From a checkpoint of a small transformer trained on Wikipedia: 12 layers.
MLP neurons of a small language model. Each row is named by its layer, matrix (gate and up: input weights) and neuron, and shows model dimensions 128-191. Each number is 128 + 32 x the weight over its row's rms, rounded and kept within 0 to 255. A neuron's up and down rows have the sign that makes its largest values positive.
Before each neuron's rows, "fires in" lists the words (lower case) most often at its 100 highest values on Wikipedia text that the model never trained on.

fires in: "most", "while", "although", "top", "first"
L5.gate326 [116 136 141 149  85 108 156 131 101  63 210 145 131  85  80 146 165  84 137  80 119 138 162  89 133 145 162 152 160  95 143 103  54 130 142 160 161 139 119 110 182 115 167 139 120 111 144 131 159 135 119 129  78 107 111 137 118 148 150 166 141 110 122 145]
L5.up326 [125 133 149 117 140  95 122 126 123 165 150 102 171 159 132 225 123 152  96  92 124 126 106 150 180 123  83 100 123 109 102  79 111 101 100  90 121  78  83  79 132 172  82 136 146 107 153  59 137 174 120 198 108  99 151  91 132  97 127  83 130 109 112 136]

fires in: "took", "be", "take", "been", "return", "taking"
L4.gate104 [ 80 132 127 117 129 180 159  96  84 188 123 164 144  66  71 124 148 144 122 170 120 154 132  88 100 162 191 148 113 116  70 198 144  88 126 154 124 159  89 173 129 194 185 113 117 152  71 113 161  92  89 112 161 165 124 117 171 100 186  79  88  92 186 134]
L4.up104 [140 203 127 128  80 146 118 124 117 148 128 122  94  76 140 168 169 113 165  98  79 207 103 184 100 116 119 118 126 143  75 130 136  68 116  81 110 138 122 137 156 141 124 136  65 131 144 122 139 127 220 124 126  91 101 161 144 162 109  52 105 124 148 168]

fires in: "about", "than", "to", "by", "of"
L3.gate74 [112 169 136 172 122 150 176 124 115 118 109 109  54 150 103  73 155 135 137 176 120 142 155 113 141 177  94 168 119 141 102 139 147 171  85 147 103 110  60 145 101 149 115 125 199  95 163  72 121 118  99  82  81 102  80 176 101 165 200 103 149  57 105 105]
L3.up74 [ 81 129 115 104 119 170 134 125 210 185 149 114 137  94 110 122 148 167  95 114  73 121  82 169  75 100  90 118 140 155 182 199 178  95 123 111 137 170 149 109 152  93 122 111 100 127  73 154 177 140  84 141 127  98 156 117 159 133 164  66 114 156 148  91]

fires in: "an"
L4.gate125 [ 89 120 137 179 124  82 114 108  94 122 151 122 166  98 147 160 119  90 135 111  97 128 116  96 132 145 145  95 128 106 131 129 158 105 198 108 152  78 164 126 181  91 169  98 128 129 144 186 192 173 102  64 131 131 158 124  98 166  99 116 123  79 197  77]
L4.up125 [136 150 171 145  74 133 138 140  53 157 162 152 105 117 144 137 192  59 136 150 109 129 115 157 121 168  98 135 160  87 113 179 112 152 162 134 122 133 153 139 188 131  92  98 123 153 149 156 136 135 167 144 107  51  95 137 153 131 191 152 146 133 119  87]

fires in: "south", "north", "united", "west", "red"
L9.gate110 [159  62 151 136 136  79 132 162 163 135 149 103  89 171 136 114 153 114 148 162 180 145 142 105 144 140 162 190 120 134  92  88 114 160  62 126 175 121 164  96 150 106 136 159 110 152 122 130 105  79 205 119 138 143 159  97 104 126 174 135 126 166  56  97]
L9.up110 [141 126  97 158 154 116  83  97 195 126 122 171  84 149 104 113 123  94 165 136 115 102  55  45 171 110 164 159 157 107 134 121 162  97 127 135 128 147 150 159 132  89  91 168  98 164 109 130 133 142 104 139  60 124  88 146  97 110 176  98 150 132 160 165]

fires in: "place", "born", "birth", "date", "up", "name"
L5.gate345 [152 117  67 101 101 114 104  88 108 114 137 180 123  66 140 100  85 160 202 116 126 140 125 172 122 146 130 134 171 121 150 146 144 108  88 147 141 188 115  89 119  89 125 109 103 143  99 130 127 142 130 182 141 100 120 187 108 135 138 126  53 132 159 152]
L5.up345 [144 113 151 138 148 104 132 195 141 161 148 127 110 109  90  94  98 146 166 125 126 161 127  67 145 108 172 128 174  79  84 119 153 108 153 113  87  81 112 148 131 117 165 115 108  89 112 118 190  83 152  75 113 113 148 133 101 117 123 111 133 123 168 172]

fires in: "well", "between", "both", "respectively"
L5.gate294 [129  80  95 188 121 189 156 192 154 103  81 144  73 144  76 117 135  95 120 113 159  96 142 144 142  88 110 137 134 133 140  78 149 162 128 144 117 114  93 126 153 161 134 170 142 157 100  78 111  79  77 159 127 155  78 173 107 126 143  74 121  86 119 101]
L5.up294 [ 86  98 137 121 109 143 179 146 112 167 117 123  81 120 155 112 103 113 112  67 132 105  98 159 131 139 125 143 156 152 174  66  98 118 169 122 109  49  38 164 119 149 139 100  55 126 114 148 158  99 138 173  79  91 130 129 177 176 176 156 168 138 111 158]

fires in: "not", "only", "never", "about", "go"
L3.gate383 [133 117 133 130 152 171 145  84 169 111 200 104 176 105 197  65 183 149 171 171 171 148  69  97 108 125  94 184 129 177  51 139 115  71 161 156 144 137 173 135 103 164 148 126  75 121 160 145 189 117 152 127  91 167 110 159 115 172 148 134 118 156 143  95]
L3.up383 [148 206 122  84 113 117  98 119  72 178 115 126 110 130 110 159 133 146  74 127 114 123 166 115 117 202  90 118  67 158 198 101 148 138 105 144 153 117 118 154 141 105  94 141 185 151  78 143 132 105  92 128 153 120  90 128 193 185 147 129 132 121 139 123]

fires in: "career", "medal", "population", "score", "role", "goal"
L5.gate10 [192 191  74 136 145  87 144 145  61 106  84 134 177 160  93 121 108 179 141  59 134 174 168  86 132 153 105 150 113  98 172 145 111 171 130 149 119 162 146 128 151 155 133 156 168 128 192 144 108 131 121 112 146  92 142 133 154 122 128 112  72 113 130 129]
L5.up10 [166  72 115 150 113 130 168  60 161  97 119  80 122 120 100 135 145 180  89 131 115  84 159 119 154 102 130 142 124 139 150 168 158 139 104  76 125  59 163 122 166  98 151 123 169 167 112 161 111 147 115 113 140 144  99 110 123 167 104 160  81 111 162  96]

fires in: "place", "son", "team", "official", "professional", "sons"
L4.gate397 [144 166 120 131 113 134 123 103 107 168 137 192 110 106 163 111 113 125 109 108 128  92 148 204 161 168 101 194 142 127 123 146 119 179 112 113  62 145 104 122 103  84 127 144 174  90 113 141 122 143 118 134 141 145 181 103 204 153 124 173 126  77 188 153]
L4.up397 [172 164 162 146  71 151 101 137 115 144 108 100 126  93 120 165 136 104 177  72 110 155 115 122 174 151 116 186  95 127 122 143  94 150  80 125 134  80  76 149 136  53 175 110 149 150 112  85 149 131 174  92  96 115 152 115 123 118  95 123 129 145 195 130]

fires in: "the"
L3.gate96 [105 128 111 172  82 157 136 132 153 127  77  86 136  64  99 103 155 140 102 114 122 118 144 104  93 161  93 130 126 147 141 162 120 136  81 132 158 112 104 139 108 140 108 139 122 161  77 169 114  88 141 142  95 137 115 159 143 145 136 149 159 174 123 107]
L3.up96 [176  58 163 139 160 124  56 117  98 106  92 133  77 137 154 148 149 154 146 112  87 108  54 187  87 192 124 115 121 141 112 145 132  88 170 110 128 108  90 121 139 171 168 143 115 145 104 175 114 144 151  95 137  68  71 106 158 171 111 103 106 149 134  80]

fires in: "team"
L3.gate335 [115  83  77 123 119 142  90 159  96 152 172 134 185 189  98 120 122 175  68 127 101 110 112 119 121 114 125 165 134 175  70  82 130 135 143 174 113 131 139 115 158 142 132 174 100  93 134 116 102 121 122 103 108 155 116 170 163 144  71 109  98 101  91 163]
L3.up335 [ 97 102  99 140 111 119  92 115 107 119 142  86 115 148 101 110  86 173 158 136 113 141 150 110 126 129 117 168 101 125 146  72 178 170 120 162 110  97 121  75 120  77 147 185 161 119 149 124  94 101 194  41  99 130 124  93 170 204 109 151 125 160 174 145]

fires in: "made", "known", "said", "reported", "decided", "according"
L3.gate292 [112 154 156 152 153 124 105 153  68  93 118 149 123 197 136  77 173 147  78  63 150 137 107 129 157 149 147 135 105 158 196 142 140 157 128  93 123  71 135 106 113 122 118 140  44 141 127 133 138 188 185 139 169 137 112  99 136  69  97 124 146  46 122  66]
L3.up292 [181 158 108 170 139 112 106 120 105  65 177 171 145 185 116 104 150 144 146  86 153 179 143 124 176 140 105  78 120 162 141 152 168 106 117 135 139  82  98  88 105 112 113 141  96 119 175 130 112 134 128 119 132 101 109 102 122 137 107 128  54  62  69 117]

fires in: "united", "free", "cleidion"
L5.gate334 [ 90 130 229 116 104 122 154  93 127 125 146  78 157 137 149 138 156 115 121 110  63 115 157 126  94 129 158 170 183 176 104  79  84 159 104 128 153 184 161 160  96  95 144 135  76 163 159 120 133 177 107 150 107 188 145  95  76 120 108 117 170 128 150 112]
L5.up334 [ 93 108 160 163 158  82 129 171  58 117  81 129  53 176 148 114 176 104 140  88 120 135 121 188 122 154 139 120 188 169 123 111 187 175 111 146  73 143  91 118 106 115 112 120  99 130 143 208 137 142  72 137 170 124 149 146 154 212 120 138 165 103 135  96]